Part of a small language model's weights.
Architecture: RMSNorm before each block, rotary positions, no biases in attention or MLP, untied embeddings, capped logits.
MLP neurons of a small language model. Each row is named by its layer, matrix (gate and up: input weights) and neuron, and shows model dimensions 160-223. Each number is 200 + 30 x the weight over its row's rms, rounded and kept within 0 to 999. A neuron's up and down rows have the sign that makes its largest values positive.
After each neuron's rows, "fires in" lists the words (lower case) most often at its 100 highest values on Wikipedia text that the model never trained on. A number after a token or word is its count.

L13.gate193,194,223,210,171,210,191,213,189,178,219,209,169,216,206,196,207,179,261,211,221,168,227,133,200,215,208,213,197,205,202,180,183,213,213,219,145,173,216,206,183,192,195,157,243,236,220,195,161,194,146,148,209,193,222,202,188,147,221,211,208,175,268,157,117
L13.up193,206,195,185,192,188,247,225,238,183,160,202,243,217,200,178,234,182,224,232,155,219,202,161,194,206,216,203,204,176,191,244,208,235,200,161,212,256,207,183,157,162,151,249,200,239,177,233,248,214,163,163,228,202,229,227,188,253,222,191,187,204,209,179,170
fires in: "in" 76, "of" 8, "by" 6

L5.gate84,207,159,204,193,217,176,253,232,216,153,219,248,233,182,227,161,231,198,123,169,226,170,202,159,219,238,162,161,184,237,195,158,195,195,161,218,243,201,219,227,179,202,222,191,190,237,185,175,210,187,131,217,226,164,154,236,189,146,212,189,183,209,155,167
L5.up84,141,221,227,175,213,184,220,156,165,224,193,190,237,218,159,230,195,199,197,240,210,249,206,209,157,236,208,220,144,185,243,174,175,252,181,149,199,201,165,240,212,264,257,155,227,174,231,187,211,193,167,192,249,168,207,211,199,169,168,198,189,229,202,206
fires in: "and" 92, "so" 6

L2.gate287,233,171,171,148,237,215,180,233,196,189,277,199,212,190,192,174,219,222,189,176,170,214,182,172,205,164,153,220,232,197,178,196,213,184,208,192,187,253,137,145,120,176,213,177,196,172,195,227,193,194,221,162,176,202,241,250,229,177,165,189,238,189,187,213
L2.up287,217,208,196,181,173,181,231,136,189,211,188,166,134,185,171,238,253,197,240,218,232,209,149,203,189,208,215,174,184,183,215,220,210,202,206,188,232,202,214,218,209,206,172,194,198,204,208,255,130,200,220,202,210,192,82,191,209,179,184,198,224,184,199,190
fires in: "had" 35, "only" 17, "just" 10, "have" 10, "having" 8, "who" 5

L7.gate389,188,178,246,200,268,151,208,166,194,171,202,174,148,201,245,234,204,181,254,243,172,89,160,199,188,219,218,203,217,125,247,216,138,215,222,156,249,126,205,220,208,224,197,218,210,191,255,205,179,169,160,179,217,187,210,200,196,189,150,201,238,249,207,142
L7.up389,191,206,167,167,206,166,188,239,138,202,201,240,168,187,163,196,182,252,206,268,169,163,245,222,182,194,171,263,144,168,233,247,185,201,144,170,219,189,194,185,203,225,163,159,219,226,202,227,157,214,224,165,194,200,198,175,206,195,193,188,242,209,186,216
fires in: "following" 24, "due" 16, "after" 13, "despite" 6, "with" 6, "since" 5

L11.gate70,235,209,175,189,218,170,181,194,176,169,195,164,141,206,230,196,215,186,228,196,156,193,184,138,192,159,218,136,183,185,253,212,192,201,186,187,174,231,183,163,172,228,206,258,169,256,185,227,203,132,221,173,187,189,221,188,216,165,234,223,201,218,197,262
L11.up70,210,195,228,250,272,221,167,215,228,125,205,152,153,203,155,187,226,211,208,139,247,200,196,164,199,212,193,256,207,207,196,175,226,206,224,170,204,200,213,201,182,181,208,203,236,208,155,214,166,200,230,202,225,199,160,177,260,180,160,169,221,202,202,234
fires in: "had" 28, "have" 16, "having" 5, "has" 5

L8.gate91,147,210,175,143,212,169,238,243,217,175,206,214,157,213,205,173,202,246,167,177,186,162,158,193,205,227,192,184,199,187,231,197,164,264,138,165,249,211,197,168,207,175,186,173,238,195,207,193,289,170,210,172,220,210,231,191,212,216,153,194,218,232,196,226
L8.up91,174,217,185,214,186,152,280,142,234,242,167,189,202,209,202,209,164,189,196,170,174,226,208,188,150,232,186,210,171,209,211,183,182,239,180,187,212,225,204,180,249,198,211,230,180,200,178,172,206,198,163,150,225,149,187,179,189,200,255,185,207,179,191,237
fires in: "and" 66, "but" 10, "as" 7, "than" 5

L5.gate385,141,204,227,250,217,243,239,194,229,242,195,247,221,209,212,188,191,195,203,226,153,162,219,207,236,148,139,189,189,196,220,216,213,180,236,227,176,201,201,159,255,228,220,210,225,176,275,200,157,235,273,219,235,222,209,211,198,139,130,165,248,211,222,165
L5.up385,225,239,191,161,232,250,225,118,184,189,224,224,163,196,217,193,184,172,264,213,242,220,232,225,254,239,212,207,214,161,228,208,169,158,245,194,191,241,215,182,195,206,207,191,183,187,234,179,193,216,178,163,216,192,263,226,180,194,254,132,254,149,178,262
fires in: "by" 57, "at" 13, "for" 12, "in" 5, "to" 4, "of" 4

L5.gate281,176,208,221,210,214,210,235,172,232,199,150,210,237,167,210,198,239,242,216,213,208,206,191,206,219,189,134,142,212,197,195,205,245,195,145,218,123,213,214,186,223,203,180,213,210,192,161,140,163,205,233,179,156,202,204,199,189,197,217,204,218,215,150,168
L5.up281,199,218,256,184,209,139,174,221,200,172,167,204,189,218,190,246,219,165,228,179,265,228,195,264,208,169,186,189,193,212,236,202,210,245,188,195,206,224,222,194,228,224,236,190,178,238,216,202,242,217,184,179,213,150,252,145,222,217,176,169,182,180,163,201
fires in: "to" 17, "time" 11, "under" 10, "at" 10, "years" 7

L10.gate203,193,173,206,210,205,213,209,199,240,237,144,238,183,194,196,201,150,206,146,212,172,192,178,206,236,179,166,162,244,181,179,174,190,203,181,158,192,207,197,217,219,214,175,225,220,199,176,224,218,220,151,181,227,219,174,188,236,177,262,176,256,244,136,181
L10.up203,213,173,190,187,208,217,164,179,183,199,171,249,176,212,205,256,211,235,157,217,186,202,209,156,182,158,177,235,155,233,185,244,191,207,192,241,205,164,184,188,223,211,223,156,210,169,172,213,219,240,199,167,191,164,171,178,174,183,167,274,203,234,186,183
fires in: "and" 52, "or" 26

L10.gate434,213,212,216,208,179,303,180,204,165,185,219,225,184,177,187,195,276,149,113,226,146,185,198,182,182,174,237,223,162,248,201,230,176,196,231,161,212,157,207,211,207,226,220,225,176,221,193,198,185,199,176,179,226,192,219,205,241,231,256,164,170,183,220,230
L10.up434,217,198,186,229,189,179,156,171,244,224,221,215,155,195,187,253,218,142,176,180,240,167,196,210,244,166,202,184,198,212,210,199,143,174,190,281,213,246,186,180,227,219,210,181,193,185,173,196,204,222,197,154,231,214,252,180,183,269,189,195,171,162,236,196
fires in: "a" 89, "an" 5

L8.gate344,196,183,162,206,227,274,206,244,211,209,210,196,133,184,205,246,214,205,152,225,191,203,189,227,236,208,202,194,207,160,238,240,173,170,213,199,198,159,148,171,179,178,208,231,217,247,236,213,190,222,195,172,167,188,199,218,188,217,214,241,224,157,184,179
L8.up344,173,218,248,253,185,238,219,244,168,192,192,145,169,164,225,228,203,236,172,170,186,226,240,194,259,240,200,168,235,102,187,224,180,170,244,239,228,213,226,201,251,207,190,166,166,199,205,207,209,208,197,150,188,196,257,201,231,188,188,249,231,194,175,190
fires in: "to" 33, "is" 12, "as" 9, "of" 6, "other" 5, "on" 4

L4.gate406,170,169,188,205,210,240,243,201,194,229,159,239,220,236,229,175,184,254,233,221,182,227,249,234,240,189,161,213,211,213,177,203,168,204,201,160,232,193,217,229,219,147,271,202,232,199,194,196,158,216,190,215,227,226,217,178,191,210,164,199,238,214,180,137
L4.up406,216,216,178,149,165,165,240,190,151,210,257,197,177,186,176,235,204,195,198,255,190,263,219,225,214,178,201,138,214,167,190,207,205,232,191,208,255,179,186,134,214,236,228,213,189,190,204,163,226,233,212,181,150,210,200,205,187,155,143,204,249,182,191,176
fires in: "at" 34, "to" 14, "from" 9, "upon" 5

L5.gate438,139,246,201,201,204,225,181,156,169,237,225,244,235,192,224,193,212,229,214,179,165,159,226,199,219,159,235,174,256,239,202,230,185,217,230,250,264,217,231,185,184,196,205,217,214,229,190,166,247,140,208,199,168,154,235,170,216,258,192,210,201,178,200,184
L5.up438,165,244,208,255,214,209,238,154,178,167,171,201,191,169,211,210,182,231,195,218,204,158,203,178,197,144,205,168,168,191,197,171,190,246,214,251,210,206,191,157,135,137,222,262,193,206,191,255,202,225,223,193,169,150,189,235,189,204,136,191,189,180,209,144
fires in: "of" 32, "on" 22, "in" 19, "to" 5, "for" 5

L8.gate217,233,177,208,210,200,241,180,254,253,210,168,176,195,225,179,249,226,237,134,282,204,244,184,211,184,219,228,186,152,216,146,261,152,237,207,208,218,151,189,175,220,239,185,195,238,215,213,200,165,165,168,181,210,127,209,179,196,206,191,204,196,176,171,203
L8.up217,231,244,216,164,204,210,207,199,148,212,186,213,239,216,215,217,220,188,249,260,151,160,190,241,165,209,180,219,210,180,180,279,191,215,178,200,143,243,180,222,184,193,254,239,218,204,202,230,167,212,187,189,213,182,182,205,245,171,234,200,235,244,213,220
fires in: "since" 25, "until" 21, "and" 19, "before" 12, "after" 8

L5.gate483,203,263,219,252,171,257,160,180,242,229,198,230,239,184,146,216,140,190,222,214,204,207,180,194,197,156,157,166,172,200,176,231,248,219,218,213,197,218,174,168,183,214,213,229,194,182,223,202,204,174,189,260,189,245,164,144,154,157,206,260,186,165,165,154
L5.up483,185,276,197,68,211,212,224,268,219,187,224,201,186,222,189,173,203,194,189,172,187,169,193,241,171,177,186,209,219,200,246,216,154,193,243,192,165,263,217,186,240,185,181,205,209,214,216,201,228,199,196,208,219,225,186,170,177,206,160,253,154,213,214,230
fires in: "a" 27, "of" 21, "an" 21, "part" 4, "as" 4

L13.gate47,164,217,178,214,168,273,218,213,212,145,195,179,237,179,183,217,176,183,175,196,194,161,206,144,187,182,195,187,218,194,181,212,229,248,182,186,191,174,228,149,251,247,215,220,186,160,270,220,178,212,185,182,154,186,264,229,208,203,114,195,182,138,172,207
L13.up47,198,232,205,161,161,239,186,266,257,187,224,224,191,200,181,245,215,189,175,238,155,144,200,198,229,205,194,246,201,175,222,229,196,200,170,181,246,204,235,154,186,221,205,243,200,212,193,166,194,203,204,224,171,217,215,214,205,234,120,200,205,207,217,168
fires in: "an" 99

L11.gate133,230,209,174,122,205,186,226,185,214,227,187,204,200,151,213,182,180,196,213,190,187,200,156,169,174,200,210,219,160,173,198,191,207,173,191,184,195,188,268,248,137,239,186,272,237,222,217,210,190,221,190,192,215,269,247,188,230,192,234,167,200,219,200,214
L11.up133,218,220,159,165,157,170,217,225,237,248,143,189,224,216,204,210,178,183,200,183,154,204,174,234,209,211,148,230,190,168,257,204,176,237,160,217,191,211,217,215,177,227,237,202,150,219,212,246,208,145,173,148,180,219,219,243,166,256,185,225,223,228,205,147
fires in: "of" 21, "in" 18, "to" 12, "for" 11, "by" 9, "name" 7

L11.gate386,282,185,258,161,152,197,230,220,198,203,172,169,200,190,237,274,164,226,203,154,231,182,182,210,212,178,166,178,185,200,197,170,220,281,165,218,251,177,148,182,206,212,198,192,208,197,283,227,225,244,176,188,164,175,200,171,196,128,240,153,162,226,200,198
L11.up386,205,243,220,184,203,191,198,133,209,180,174,186,147,246,204,156,207,218,143,180,202,173,200,126,187,204,216,232,214,246,232,166,221,215,187,180,210,197,220,184,211,239,187,171,195,167,141,215,234,188,218,205,249,192,231,228,221,218,181,214,244,224,213,176
fires in: "year" 14, "of" 9, "in" 8, "on" 8, "name" 6, "after" 6

L7.gate559,193,221,211,133,190,222,264,235,189,252,178,173,253,197,290,221,216,187,176,186,213,157,157,197,189,193,237,221,197,181,169,185,173,240,228,225,194,191,190,189,198,206,223,245,170,195,183,192,261,165,228,171,174,185,269,213,196,214,204,176,212,181,192,179
L7.up559,139,204,196,160,221,176,235,171,204,203,169,220,215,184,236,202,183,164,152,235,171,150,188,153,206,210,221,180,183,201,178,159,170,203,200,180,152,170,152,258,184,168,236,153,248,207,227,216,209,170,173,190,243,147,194,184,205,166,168,167,187,199,198,167
fires in: "and" 25, "to" 15, "then" 13, "as" 13, "later" 6, "also" 5

L5.gate195,178,146,210,187,223,160,205,193,214,162,195,220,183,194,181,232,199,228,167,288,172,201,244,180,271,167,254,172,173,200,227,220,163,159,198,165,180,181,199,165,173,212,163,169,206,156,219,225,196,210,238,206,180,222,206,215,184,205,196,175,258,237,220,242
L5.up195,162,208,200,158,132,201,148,192,207,174,215,226,202,190,178,191,234,160,231,225,123,155,198,218,188,198,213,188,192,180,217,201,179,178,206,154,186,175,184,210,202,211,167,179,186,167,206,261,199,258,200,238,234,171,164,217,202,159,199,204,253,243,167,158
fires in: "of" 29, "after" 20, "since" 14, "later" 9, "before" 6, "apps" 6

L5.gate296,184,171,228,212,170,183,162,232,150,186,196,225,166,217,241,221,169,192,180,240,169,201,206,200,216,202,240,196,207,235,144,226,210,246,196,178,208,196,180,217,199,220,225,247,165,228,200,216,216,173,215,217,166,274,155,187,220,212,157,198,205,163,226,210
L5.up296,130,205,200,217,193,187,224,221,174,240,207,200,209,205,206,160,127,190,146,208,169,224,196,210,239,244,242,148,230,241,220,191,158,204,181,274,235,249,218,223,144,218,213,236,210,187,185,221,212,188,203,180,190,237,193,240,204,206,178,257,139,177,170,190
fires in: "as" 18, "to" 17, "became" 17, "into" 9, "the" 7

L4.gate433,218,207,182,189,107,207,185,217,216,206,210,198,252,172,187,230,234,186,182,199,191,189,235,209,278,204,194,145,220,221,208,228,206,219,171,197,252,179,204,157,183,246,242,164,196,227,190,173,195,233,222,229,189,235,204,237,193,175,173,223,253,208,220,155
L4.up433,177,205,171,197,165,215,194,225,239,199,185,208,215,167,196,195,196,190,218,219,135,167,246,189,236,206,158,232,243,239,221,228,179,217,198,192,215,164,217,154,211,246,155,195,202,181,197,153,200,252,191,197,216,235,146,242,172,238,162,225,193,233,185,164
fires in: "a" 65, "an" 15, "africell" 5

L4.gate582,231,216,224,180,175,184,193,210,219,189,190,227,179,248,144,177,219,176,180,194,236,149,177,197,190,191,186,221,167,261,179,186,210,208,178,184,192,187,164,211,188,122,186,218,195,154,244,201,172,171,199,197,227,188,223,181,225,172,222,182,196,223,216,204
L4.up582,291,220,179,189,179,173,227,175,139,152,145,231,200,251,154,194,196,184,308,211,154,174,228,192,188,219,181,217,173,237,217,189,203,182,155,203,225,200,190,197,176,215,204,192,227,179,199,168,134,141,163,194,207,222,175,231,206,137,219,155,222,185,186,198
fires in: "on" 30, "television" 10, "in" 7, "track" 6

L6.gate270,189,204,177,185,166,262,189,204,226,183,176,132,220,247,247,160,226,187,212,180,151,166,127,204,219,176,174,226,163,228,205,186,220,173,169,207,227,174,199,147,196,221,186,229,162,153,225,196,254,191,148,188,213,266,150,190,254,190,189,172,204,182,159,203
L6.up270,267,199,179,212,198,289,209,225,167,168,194,141,178,208,186,187,185,203,221,210,187,207,204,170,255,194,188,197,173,201,225,206,238,193,224,202,240,238,195,208,202,170,201,229,162,208,200,238,216,138,193,205,233,228,201,198,226,211,184,222,190,247,192,212
fires in: "by" 50, "with" 15, "date" 7

L8.gate302,188,172,136,178,234,198,245,161,134,222,245,183,223,212,188,167,171,226,274,193,230,171,158,205,222,181,246,147,216,171,158,224,213,206,203,228,238,160,208,234,186,222,145,211,175,221,209,188,155,131,226,186,157,220,188,252,247,182,174,218,173,172,189,216
L8.up302,187,201,243,236,208,191,162,161,186,184,191,155,249,194,249,180,201,119,163,196,228,208,183,146,184,187,225,247,182,211,192,233,246,221,268,182,258,192,212,161,227,201,228,219,193,222,233,229,222,229,225,207,195,202,244,234,242,224,236,158,229,227,272,218
fires in: "in" 22, "to" 15, "of" 13, "won" 8, "take" 5

L8.gate586,235,200,227,120,183,178,248,184,179,220,205,182,201,164,196,205,194,184,193,223,246,185,139,170,173,200,163,221,196,141,247,240,144,152,171,155,212,214,198,207,174,215,152,248,225,200,230,74,209,224,223,160,178,205,171,243,230,216,238,209,172,205,192,165
L8.up586,205,180,154,241,154,162,219,137,226,199,195,206,193,215,170,207,182,207,239,189,247,147,177,218,220,217,263,211,217,201,218,207,185,192,226,199,143,209,274,230,215,158,236,223,221,213,230,200,235,215,233,185,198,187,215,235,193,260,243,175,195,266,175,174
fires in: "of" 28, "and" 18, "in" 12, "on" 11, "by" 8, "for" 7

L11.gate269,193,202,166,206,153,141,214,195,161,203,215,231,251,227,197,206,186,205,165,146,207,204,187,236,196,176,182,145,244,204,236,240,180,170,186,195,197,199,190,258,164,189,192,194,205,209,179,199,208,192,205,236,169,175,188,175,202,219,208,183,202,200,186,239
L11.up269,178,192,230,190,178,200,172,205,212,190,130,195,202,135,200,214,178,171,255,234,212,185,241,155,263,228,218,175,191,160,236,189,168,209,147,234,192,197,199,190,164,303,145,170,171,239,150,259,173,176,203,207,198,210,209,241,196,175,174,233,191,189,198,154
fires in: "the" 42, "to" 21, "his" 8, "he" 4

L6.gate385,222,220,136,237,195,197,249,171,168,148,205,226,171,177,254,182,173,206,135,185,187,195,203,194,192,234,192,174,164,181,220,187,205,217,196,246,269,202,201,187,159,188,210,163,215,231,180,229,115,178,160,241,215,173,226,168,209,230,282,200,250,245,173,218
L6.up385,200,217,165,182,204,242,168,206,205,203,201,198,181,192,191,158,220,226,208,252,171,186,211,188,212,159,238,183,241,179,208,217,133,219,219,231,174,195,205,184,210,169,207,166,168,172,200,214,185,213,185,229,210,215,243,206,136,195,201,213,243,228,198,219
fires in: "until" 30, "before" 25, "at" 12, "since" 9, "for" 5, "also" 4

L6.gate424,252,159,175,224,221,244,194,153,201,171,180,206,168,201,237,200,234,238,152,240,184,179,193,181,188,246,190,239,197,201,165,212,203,156,191,221,145,245,216,186,191,164,169,241,216,165,178,267,225,180,225,200,216,167,236,168,156,251,132,180,218,186,149,239
L6.up424,207,186,226,177,226,141,125,208,200,159,194,223,187,187,199,130,283,188,176,211,159,213,221,219,198,189,241,246,233,192,158,176,170,129,192,213,149,207,188,195,171,138,192,172,209,170,188,195,200,181,204,217,220,191,208,188,171,222,198,201,224,217,209,215
fires in: "after" 57, "over" 21, "before" 5

L8.gate428,188,198,211,164,226,200,238,211,140,229,206,273,209,173,130,195,211,183,230,214,258,273,202,169,263,175,181,182,143,134,204,210,197,198,192,188,256,186,220,196,203,184,148,238,211,223,211,171,197,218,192,184,200,142,170,231,206,203,182,188,217,191,207,208
L8.up428,176,214,216,223,153,216,212,202,181,245,160,232,289,178,183,190,189,199,176,180,211,226,197,234,159,194,181,206,224,214,211,203,213,227,189,181,234,200,241,137,185,200,224,182,180,181,203,170,195,192,188,181,192,142,203,206,245,158,220,198,210,225,176,212
fires in: "and" 40, "of" 6, "100" 4, "ten" 4, "four" 4

L4.gate412,176,241,252,165,237,213,189,211,194,233,215,164,144,156,206,213,205,164,234,187,182,195,157,218,176,222,248,177,231,188,182,232,192,213,143,150,295,195,255,182,228,158,188,188,199,144,202,179,153,209,190,225,178,160,226,227,210,182,163,220,180,230,206,230
L4.up412,223,177,203,179,223,209,212,207,232,250,145,207,174,239,223,177,134,200,216,203,187,194,215,189,199,217,216,200,222,202,219,185,227,171,163,215,283,194,154,153,226,170,163,193,224,202,186,166,247,204,192,194,209,150,195,207,176,301,125,220,236,199,218,155
fires in: "to" 26, "under" 14, "in" 9, "of" 7, "off" 6, "like" 6

L10.gate156,225,209,213,218,168,173,202,197,192,148,196,170,190,187,212,230,291,199,196,192,193,180,167,228,162,235,188,155,196,209,214,194,235,212,197,201,145,243,197,137,161,249,201,212,193,206,133,203,259,210,164,194,135,187,167,214,221,172,213,214,202,206,167,188
L10.up156,194,165,292,178,191,206,193,210,269,164,171,204,257,194,182,208,202,235,199,207,131,223,191,280,155,167,194,222,182,223,183,190,228,221,190,195,228,174,202,179,190,245,256,181,173,217,178,159,216,162,197,198,220,185,232,202,169,232,164,231,259,203,217,186
fires in: "is" 34, "until" 9, "at" 9, "to" 8, "was" 7, "by" 7

L7.gate489,154,168,203,151,207,257,237,141,171,226,215,254,192,193,205,220,221,238,208,242,241,159,180,179,226,195,198,197,189,209,176,198,186,258,225,171,234,205,218,216,203,188,243,220,214,210,214,244,232,173,210,210,175,212,198,199,198,245,221,209,209,187,186,196
L7.up489,195,237,201,167,228,207,244,171,166,232,194,196,197,173,190,214,175,191,222,241,168,183,166,156,226,145,246,212,211,209,194,151,186,239,259,183,189,180,212,186,198,221,188,205,175,259,175,197,220,222,228,164,195,154,213,193,184,143,209,198,171,197,224,155
fires in: "to" 44, "in" 38, "with" 9

L8.gate46,213,221,215,173,263,239,237,209,143,181,165,153,155,183,227,234,203,205,201,191,216,174,130,213,189,214,152,220,190,193,226,196,250,205,248,188,231,208,205,202,229,222,199,241,165,183,199,209,186,147,185,222,164,198,186,216,193,246,173,211,195,213,205,234
L8.up46,190,268,208,208,209,216,142,172,129,199,196,200,175,221,193,182,142,181,196,246,182,278,258,159,269,227,210,196,186,210,158,239,213,205,190,239,233,184,241,209,218,242,212,220,227,216,202,197,225,268,215,199,205,243,212,222,237,230,173,220,183,183,175,238
fires in: "to" 27, "in" 19, "of" 10, "as" 10, "for" 8

L8.gate528,231,207,193,241,210,234,236,214,112,231,199,261,223,185,220,181,185,323,218,243,187,253,192,142,185,238,166,154,150,244,234,192,168,215,182,232,201,209,213,198,161,175,163,222,203,230,219,193,206,151,236,235,207,211,204,178,209,218,172,195,195,257,177,181
L8.up528,235,207,179,205,210,227,162,235,136,233,241,236,202,192,184,177,150,204,245,190,206,155,179,156,187,172,221,187,205,153,231,208,198,218,212,201,282,186,193,201,218,175,162,179,179,186,180,197,222,185,260,235,215,206,170,217,194,191,165,201,200,218,180,178
fires in: "in" 55, "of" 15, "at" 13, "during" 8

L4.gate16,225,220,195,217,201,221,161,199,141,239,161,205,207,226,203,187,224,187,151,190,231,223,197,207,184,197,200,155,153,187,239,208,234,184,241,205,144,195,180,208,165,221,194,151,202,220,196,171,177,157,233,206,213,214,198,235,201,147,221,225,136,228,192,193
L4.up16,203,182,186,209,220,203,186,168,205,177,126,223,187,204,215,193,228,221,215,245,241,208,212,201,169,271,224,213,163,221,208,144,198,226,213,224,181,225,166,203,179,171,142,203,188,174,208,237,194,285,137,165,155,189,167,199,195,173,223,225,211,208,197,178
fires in: "there" 46, "well" 20

L11.gate567,201,226,210,170,181,208,186,183,211,229,141,194,296,162,225,196,200,208,158,177,193,162,119,226,221,210,200,192,231,183,216,167,149,156,214,159,204,235,210,190,220,175,219,130,283,228,212,209,220,162,164,186,162,261,217,262,191,258,227,215,206,216,226,215
L11.up567,286,201,181,243,192,211,226,198,192,221,223,203,235,216,198,256,225,187,209,150,171,234,150,203,247,173,181,183,170,201,190,181,179,221,179,170,184,236,190,192,169,170,197,201,195,224,244,188,279,155,216,168,178,220,193,252,158,229,225,215,207,223,214,199
fires in: "by" 35, "from" 35, "of" 17, "with" 6

L6.gate248,179,193,225,191,222,260,172,178,230,173,211,263,173,220,190,214,189,187,249,225,173,176,217,191,150,173,175,158,206,175,177,195,196,257,168,226,253,205,244,165,214,185,171,175,223,243,188,183,183,178,215,184,193,160,210,248,206,236,168,233,184,211,205,239
L6.up248,146,230,162,130,217,231,198,170,239,184,170,221,171,169,135,142,225,248,191,243,188,137,213,193,201,221,225,235,219,210,185,173,228,201,166,198,214,117,159,165,198,179,158,207,175,223,240,195,206,143,222,177,164,229,196,224,191,201,196,216,207,178,196,190
fires in: "in" 21, "for" 16, "consisted" 5, "was" 5, "that" 5

L6.gate595,191,230,250,189,191,181,166,128,201,177,211,232,159,209,237,208,213,226,232,234,228,144,172,205,209,193,169,224,164,195,202,202,163,194,152,218,243,211,205,145,176,174,203,198,202,180,239,229,192,179,193,165,172,166,226,213,207,182,193,162,171,189,164,212
L6.up595,262,200,261,201,217,188,204,172,193,177,225,226,181,244,240,229,261,218,251,205,203,210,217,209,178,175,214,183,237,212,316,175,229,206,221,175,194,174,223,183,212,230,198,205,235,196,244,163,180,165,189,171,135,198,201,189,211,206,201,182,268,241,174,151
fires in: "at" 41, "in" 15, "guelb" 12

L10.gate291,179,247,161,177,212,259,207,254,178,293,181,196,201,219,189,224,231,245,236,160,189,215,221,224,147,212,212,181,172,165,217,227,149,234,236,216,213,203,202,183,233,222,194,241,200,136,173,239,213,199,191,171,253,151,195,199,188,133,227,277,233,181,187,189
L10.up291,191,207,152,230,227,157,207,236,165,218,214,188,243,192,191,212,182,178,250,231,154,211,217,214,147,210,245,209,182,179,173,190,228,238,203,181,156,169,230,219,234,238,216,203,177,202,212,212,221,141,155,192,171,170,189,169,204,210,167,175,176,213,225,156
fires in: "and" 96

L10.gate370,158,225,182,232,180,191,205,225,209,186,160,206,206,228,244,178,231,183,247,207,212,186,140,223,201,172,181,227,207,157,233,233,272,187,210,144,209,214,191,233,253,235,184,212,233,159,155,173,202,207,196,222,227,216,170,166,224,179,188,223,154,229,189,229
L10.up370,208,222,203,210,220,245,178,192,177,173,188,199,152,194,220,246,236,134,173,232,251,170,207,160,196,207,210,178,154,209,233,216,186,235,180,212,197,189,201,204,204,208,177,222,206,183,158,204,165,213,224,211,195,247,202,256,192,185,208,218,204,226,217,217
fires in: "his" 20, "its" 13, "their" 10, "the" 9, "some" 5, "her" 4

L8.gate526,195,150,174,206,190,251,167,212,248,176,224,221,191,257,175,242,270,215,144,257,184,164,204,186,156,209,210,269,230,199,165,261,250,229,201,205,204,184,247,223,177,221,167,195,186,211,215,216,179,196,210,167,186,229,177,189,142,223,180,233,191,180,166,224
L8.up526,199,291,126,273,191,204,190,207,235,165,207,184,209,179,194,240,190,247,201,150,221,181,179,274,145,214,197,228,194,241,185,177,117,230,190,232,241,202,193,175,195,157,166,115,229,212,158,226,174,221,218,184,210,207,241,183,207,210,224,199,195,243,196,209
fires in: "a" 29, "with" 8, "an" 8, "had" 5

L6.gate397,236,199,158,207,261,194,220,216,166,231,167,213,235,219,226,183,153,204,199,186,187,240,170,206,198,230,197,193,228,189,161,224,232,212,243,198,220,204,184,142,200,256,119,194,186,209,255,206,213,215,246,192,243,195,226,245,208,201,193,145,178,217,205,157
L6.up397,178,219,142,221,158,197,186,215,218,192,226,194,199,182,187,177,246,195,237,204,229,206,178,220,193,213,159,248,141,159,142,179,162,257,209,169,179,161,231,182,215,241,183,217,200,182,206,235,244,302,168,223,195,210,221,235,170,194,248,235,210,194,189,179
fires in: "there" 74, "that" 8

L8.gate191,154,186,185,154,257,235,212,163,204,214,208,232,157,224,258,220,218,251,214,203,239,209,244,207,155,178,192,228,246,150,205,166,200,180,210,133,169,206,230,195,230,225,105,173,152,215,234,206,170,126,174,219,200,166,203,208,235,232,190,216,228,176,122,214
L8.up191,238,231,217,149,203,215,240,203,174,206,198,229,139,211,229,182,190,184,200,203,183,207,242,193,222,236,204,225,215,179,205,193,224,191,225,170,215,195,231,214,212,216,213,206,178,252,214,164,202,172,241,182,165,151,255,238,215,223,141,214,249,192,202,166
fires in: "in" 16, "to" 15, "began" 9, "of" 7, "before" 7, "for" 7

L2.gate164,245,214,194,216,183,207,203,204,183,193,211,207,227,234,200,224,227,183,199,179,181,211,153,183,214,163,198,235,235,186,193,217,166,230,144,187,195,168,204,204,216,209,176,215,199,236,253,182,183,140,199,166,167,192,248,223,139,206,236,236,228,192,219,192
L2.up164,190,191,148,156,227,181,184,159,138,171,205,202,237,179,153,243,209,123,177,183,246,253,202,221,200,169,201,139,198,209,157,177,186,145,164,152,167,236,215,173,167,238,260,197,191,199,162,239,201,174,173,166,194,245,165,194,184,224,210,264,217,174,216,192
fires in: "same" 28, "cast" 6, "district" 6, "county" 6, "unit" 5